Weights of a small transformer language model: vocabulary 537.
MLP neurons of a small language model. Each row is named by its layer, matrix (gate and up: input weights; down: output weights) and neuron, and shows model dimensions 80-175. Each number is 128 + 32 x the weight over its row's rms, rounded and kept within 0 to 255. A neuron's up and down rows have the sign that makes its largest values positive.
After each neuron's rows, "fires before" lists the tokens most often just after its 100 highest values on Wikipedia text that the model never trained on.

L7.gate500 [ 64  61 100 144 109 122 141 166 142  95 185  74 173 204 113 143 127 108 103 130 143  88 145 112 118  87 180 156 134 114 200 130 157  94 110 173 153 136 107  37 135 126 139 137 158 134 130 149 183 106 122  89 123  98 168  98 144 140 154 161 165 137 203 126 139 135  60 117 119 133 133 153 141 120 131 172 104  96 143  77 130 138  93 136 139 203 156 101  57 128 110 148 109 176 196 171]
L7.up500 [ 86 140 136 191 127 180 166 134 140  83 200 114 145 182  90 173  89  90 109 123 131 128 150 151 122 110 128 132 149  79 178 137 160  92 113 113 127 132 102  96 166 113 127 135 170 127  98  73 177 115 132  86 113 120 159 135 110 124 135 124 166 116 165 119 209 131 107 117 146 105  90  94 142 104 105 165 120  85 191  72 130  99 106 178 118 144 168 116  80 193 135 126 137 214 195 111]
L7.down500 [108  84 146 110 150 104 136 129 145 138 107 118  73 231 125  72 143 180 133 101 135 121 187 180  45  87 133 129 133 111 113 152 111 147 100 102 125 130 158  57 116 149 128 158 136 109 124 165  85 161 165 170 113 136 135 116 151 114  80 145 169 179 125  97  89 126 127 148  76  83 118 175 155 126 121 130 128 126 167 168 123 185 110 118 117 113 140 223 114 128 102 105 161 167  97 179]
fires before: "th", "ber ", "b", "d", "on", "f"

L7.gate375 [166 158 119 120 152 116  51 107 116 108 129  76  93 144 164 137 115 141 138 127 168 124  46 114  84 111 177 174 170 160 140 160 131 172 146  69  55 119 158  99 122 125 143  67 109 175 162 130 161 209  93 101 131 133 138  99 139 131 141 113 134 172  87 158 184 135  90 117 128 140 115 128 159 112 130 117 130 161 104 176 111 108 138  77 186 172 139 191 219 124  32 119 104  84 100 156]
L7.up375 [169 177  96 116 160 108  90 105 177 146 110 176 127  98 116 152 148 134 128 171  97  98 116 131 108  95 103 125 121  72 114 158 110 129 159 138 119 103 156  82 145 147 170 114  89 127 117 107 119 202  76 113 111 184 135 106 104 118 110 162 102 132 122 121 166  71 110 160 121 164 136 120 168 106 152 157  99 103 122 196 108  69 176 139  72 131  97 135 169 152 132  88 163 166  94 171]
L7.down375 [ 71 142 152 158 142  78 145  79 199 127 171 105  47  77 129 113 145  93 137 103 140 123 111 139 162  93 116 120  51 142 169 150  93 140 133 127 121 176 144 130  87 155  93  54 128  76 151  90 136 144 142 133 165 157 169 109 116  45 100 119  71 175 104 154 143 150 135 102  92 137 135 162  86 121 119 146 177 171 127 145 133  93 121 135 157 157 134  74 107  98  65 120 178 129  89 126]
fires before: ", ", "ent ", "\n", "P", "ent", "."

L16.gate21 [ 89 149 127 203 124 138 119 135 128 101 134 118 142 204 128 133 117  86  77 167 181 140 178 108 111 112 154 132 153  81 131 160 101 125 141 149 122 136 150 121 152 162 138 152 110 152 123 116  94 146  97 104 122 138 160 125  80 147  85 136 164 160 119  40 148 137 138  95  82 101 164  81 135 142 174 150  57 154 110 114 176 166 171 130  76  81  93 142 147 142 131 152 106 168  88  54]
L16.up21 [138 151 173 123 152  86 159 137 144 130 148 132 141 112 139 144 135 136 116 164 100 111 153 135 137 113 130  76 134 127  60 187 105 155 114 178 151 147 167 109 193 176 129 186 149 152  82 113 142 100  98 115 176 144 114  98 148  57 141 132  99 114 104  98 170 167 195 113  90 156 171 107 160  64 203 160 175 116 129 139 120 167 133  92  80 142 129 147  73 139 148 133  88 181 115 122]
L16.down21 [100 103 174 116  62  98 149 147 134 105 107 113  78 191 107 126 169 100  66 129  72 142  97 156 118 135 106 184 158  76 167  91 135 139 189 135 156 106 162  60 135 156  97 102 165 106 101 121 120 109  74 105  86 108  89 128 204 155 139 167  68 156  85 127 136 159 145 130 143 125 148 114 110 127  87 158  95 187 175 149 141 119 169  84 104 141  98 122 121 142 136 100 129 131  89 135]
fires before: "b", "on", "ter", "m", "th"

L21.gate10 [117 112  92 215 111 142  79 141 128  79 143  96 157 130 117 125  94 139  96 106 103 129  96  98 114  88  76 144 150 146 154  96  90  93 177 128 200 145 133 139 125 110 192 128 110 106 105 130  88 102 121 107 105 139 132 110 200 166 103 194 119 131 142  54  63 121 156 139 118 139 119 200 155  82 180 137 145 151 193  37  67 138 131 127 121 154 126 158 119 110 132  68 183  92 131 111]
L21.up10 [213 140 132 123 138 134 126 141 136  83 125 117  91 108 137 160  89  97 126 141 158 121  94 121 112  96 174 129 156  44 134 175  90  87 142 128 164 180 177 104 118 158 152  71 136 141 107  90 123 133 152 102 115  99 119 183  94 149 112  72  88 149  45 119 173 191 165 132 118 132 157  78 106  80 100 147 138 132 223 129 159 107  66 173 115 119 188 132 116 178  87 138 137 142 172 132]
L21.down10 [134 131 124 137 134 112  95 154 129  85 103  98  81 127 127 113 127 146 152 118 154 159 140 134 117 129 132 126 104 174 144  93 142 124 110 163 103 159 144 107 223 184 103 122 123 148 138 144 155 173 117 117 130 117 128 107 146 158 130 139  62 116 157 131  91  68 151 138 144  82 169 151 180 146 105 120 102 126 159 126  71 126  67 122 111 172 167  87 145 151  90 139 154  99 151 150]
fires before: "b", "p", "g", "on", "v", "d"

L7.gate73 [158 129 109 111 167 126 133 134 116 113 148 106 130 170 198 129 146  98 167 110  48 124 129 111 192 104 153 134  87 112 150 112 121 150 107 160 142 109 108 140 138 101  88 135 157 116 100 127 117  66 140 141 126 138 148 138  73  91  54  59 121 112 113 100 134  85 145 102  94  58 153 103 105 120 121 180 102 107 188 173 169 111 110 145 161 150 111 173 130 169  99 123  92 156  96 168]
L7.up73 [ 91 123  69 136  99 106 143 149 166 155 115 153 171 167 117 146 168 128  95 161 161 132 167 107 154 132 120 145 171 182 135 126 175 124  82 104 134 134 161 127 132  99 184  96  84 141 109  44 130 102 117 104 112 124 108 104  75 119 128 126 135 147  78 139 103 108 107  89 132 113 186 174  95  96 148 138  99 107 148 147 172  77 133 109 174 132 181  97 116 123 134 122 125 168 126 126]
L7.down73 [151 128 121 144 122 174 131 146 135 125 147 104 142 137 169 103  76 135 135 117 138 185 118 109 106 142 104 134 118 121 155  92 125 147 132  99 173 155 102 122 104  23 193 166 111  57  96  75 155 116 179 153  49 122 149  82  53  80 109 115 140 109  94 129 156 102 122 132 147 101  91 170 150  65 104  99  73 170 145 109 151 144 118 126 131 157 127 101 141 148 157 123 126  90 159 174]
fires before: " ", "n", "c", "ce ", "s"

L3.gate116 [ 97 101  97 138 113 109 122 150 113 138 142  86  75 163  53 151 136 153  99 126 147 122 102 150 149 116 161  62  84 108 136  84 128 149 117  81 155 120 182  70  99 121 174 148 138 120  57 141 148 126 126 125 157 153 168 147  94 132 147 122 156 126 119 126 148 175 105  85 159 110 173 198 166  98 121 123 150 118 166 161  59 134  70 158  49 127 133 141 112 150 110  87  96 124 152 113]
L3.up116 [ 90 121 132 132 137 148 139 195  92 150 147 157  63 137 109  85 198  98  90 145 111  82 136 144 138 130 201  39 160  92 159 110 158 141 148 125 143 133 184 108 112 138 188 127 131 116 109  80 144  84  81 104 137 121 124 199 102 109 150 133 146 123  75 148 100 181 121 117 152 114 145 143 139  72 141  93 144 179 119 164 106 158  67 159 128  76 159 159 119 132 179 134 199 161 155  95]
L3.down116 [149 147 108 168 141 129 154 193  97 174 139 120 129 216  96 138 139 171  98 103 180 136 152 126  79 159 110  94  96 112 126  80 130  81 100 111 140 107 145 101 110 166 114 147 122 103  92 128 116 153 140  80 137 118 133 117 146 124 138 131 126 159  85 142 123 122 151 164 150 130 186 136 156  95 123 139 180 130 123 169  94 181 124 128  70 138  92 134 119 130 112 118 114 121 203  51]
fires before: "-", "b", "d", "l", "c", "th"

L16.gate498 [125 146 149 161 132 116 142 118 132 145 146 149 130 125 172 139 101 127 130  79 165  73 126  58 117 142 181 199 153  78 105 132  95 144 139 138 151 141 212 137 115  94 146 102 153 157 136  88 103 137 158 108 189 133 200 122 151 115 103 211 169 168 149 115 208  92 174 117 109 171 119  77 138 153  97 114 140 183 162 157 124 144 109  81 135 132 160 167 204 134 139 138 168 100 115  79]
L16.up498 [173  96 178 111 152 131 119 131 139  97 140 186 100 144 145 218 187 179 110 116  57 138 110  48 112  81 100  91 133 100 119  88 136 121 113 126 112 172 117  88 120 118 120 178 104  83 113 109  98 139 105 144 113 176 150  51 179 143 174 107 125 150 138 159 111  57  99 140 178 102 100 138 137  63 103 135 173 156 137 104 110 120 139 203  45 130 116 148 155 126  99 118 168 137 111 154]
L16.down498 [ 97 118 149 139 105 130 102 126  91 143 117 169  65 101  83  76 129 160 167 126 107 138 113  95 120 115 173 171 124  85  92  82 172 148 146 175 106  98 104 136 177  97 146 149 106 154  95  60 119  81  98 165 136 105 120 157 133  98 154 146 162 155  95 101 154  64 115 152  98 178  93 153 132 118 141  76 157 121 137 141 104 170 190 136 139 133 106  92 125 144 155 203 104 124 157  92]
fires before: "at", "ent", "ent "

L9.gate393 [ 96 105 108  87 159 212 131 104 173 163 147 194 104 115 157  69 103  81 173 146  96 147 132 120 148  92 128 130 115  63 136  85 107 140 140 151 132 148 155 140 119 163  82  78 105 132 114  94 155 107  98  73 171 114 145 133 131 118  65  62 154 120 177 132 151  99 115 118 171  76 128 125 127 131 143 100 101 115 167 144 165 137 139 127  72 116  91  97 127 156  74 146  70 153  88 151]
L9.up393 [ 93 109 120 157 168 108 189 119 130  99 111  77  96 189 146 143 138 134 124 141 133 108 144  96 167 117 174 130  95 130 141 107 226  72 135 121 107 160 170 125  95  72 140 187 123 106 128 105 133  99  95 123  77  64 208 100 112 109 136 154 170 125 127 193  94 159 112 114 151 128 136 111 152  79 160 142 109 154 130  77 112 132  81 120 158 110 165  99 124 143 111 137 130 139 125  83]
L9.down393 [101 176 137 115 149 160 161 134  95 160 143 139 215 140 112  83 181 165 154 135 145 133 137 135 160 120 117  91 113 176 132 149 139 141  88 129 182 183  97 101 173 133 146 110 134 157 159 144 168 150 175 159 134 115 108 139 173 144 138 163  71 148 153 118 187  60  81 135 140 118 129  76 117 169 157 137 158 112 113  98  57 145 166  70  90 149 183 114 131 196 176 146 123 126  68 107]
fires before: " ", "ly ", "ing ", "s ", "n"

L8.gate177 [ 90  77 125 116 116 121 135 160  44 156 127  96 188 154  99 129 196 121 105  94 126 104  93 129 114 142 160  86 145  85 166 112 147 139 114 164 141 124 118  57 129  87 130  86  98 169  97 100  88  87  54 129 145 101 131 142 141  97  99 174 107 139  72  55 126 181 151 136 119 113 198 131 144 129 138 102  90 161 164 147 161 175 141 147  83  96 157 105 157 121 136  82 166 131  94  84]
L8.up177 [ 63  95 160 179 134 146 160 125  73 246  85 138 147 134 111 177 128 131 108 165 167 145 113 152 110 149 129 109  99 126 153 117  68 155 129 131 129 110 218 122 151 138 102 121 146 141 120  77 130 132 137 179 190 116 111 129  76 180 120 126 127 134  98 157 145 168 153  44  98 130 150 191 126 109 130 103 124 143 136 155 167 180 128  71  66 123 140  85 106 119 141 109  91 152 101 152]
L8.down177 [ 97 134 132 127 119  93 151 116  87 109 107  37  98 192 130 152 149 183 132 147  90 156 163 125  35 156 125 104 122 136 147 106 164 184 124 153 198 137 156 112 121 156 108 133 128 114 127 107 124  90 147 162 120 118  80 117  78 130  98 145 132 158 112 127  86 182 150 187 105 139 145  86 187  61 152 141 157 192 154 169 128 126 157 104 136  80  86 145 103  76 132 144 140 138 132 128]
fires before: "b", "-", "d", "l", "c", "th"

L7.gate399 [118 122 151 148 171 102 104 141 134  75  70 163  66 147 131 133 113 173  85  98 174  76 105 163 103 142  66 142 101 131 124 140  95 128 121 115 143 173  79 149 176 141 171 106 139  91 153  98 102 126 132 120 167  85  77 108 151  88 100 146 146 159 119 153  45 123  88 150 184 115  95 130 156 107 171 162 145 158 120 117 131  82 122 123 103  95 136 170 125 187 151 102 121 114 157 122]
L7.up399 [165 107 165 115 127 104  57 141 179  88  76 128 148 156 117 174 120  88 131 185 146  97 119 151 178 106  88 150 176 103  74 133 127  31 144  55 129 115 138 130 119 135 142  93 177 109  63 101 105  93 136 138  77 130 120 135 137 176  95 110 113 161 149 115 113 183 120 189 117 108  83  71 174  93  96 117  73 127 167 109 192 102 160 111 115  72 106 113 148 129  90  55 136 120 107 111]
L7.down399 [168 117  53 152 129 147 138 120 141  84 128 127 110 152  66 165 114 128 101 136 113 138  95 110 192 157 145  92 139 170 134 140 129 117 108 134 125 138 118 106 150 127 152 111 126 132 143 202 171 133 132 123  96 152  47  68 134 107 179 103 142 198 137 128 100 126 127 110 147  98 108 196 110 149 202 143 137  72 129  64 168  48  92 194 115 115  85 165 136 175 124  91 175 107 206 146]
fires before: "v", "duc", "gr", "p", "x"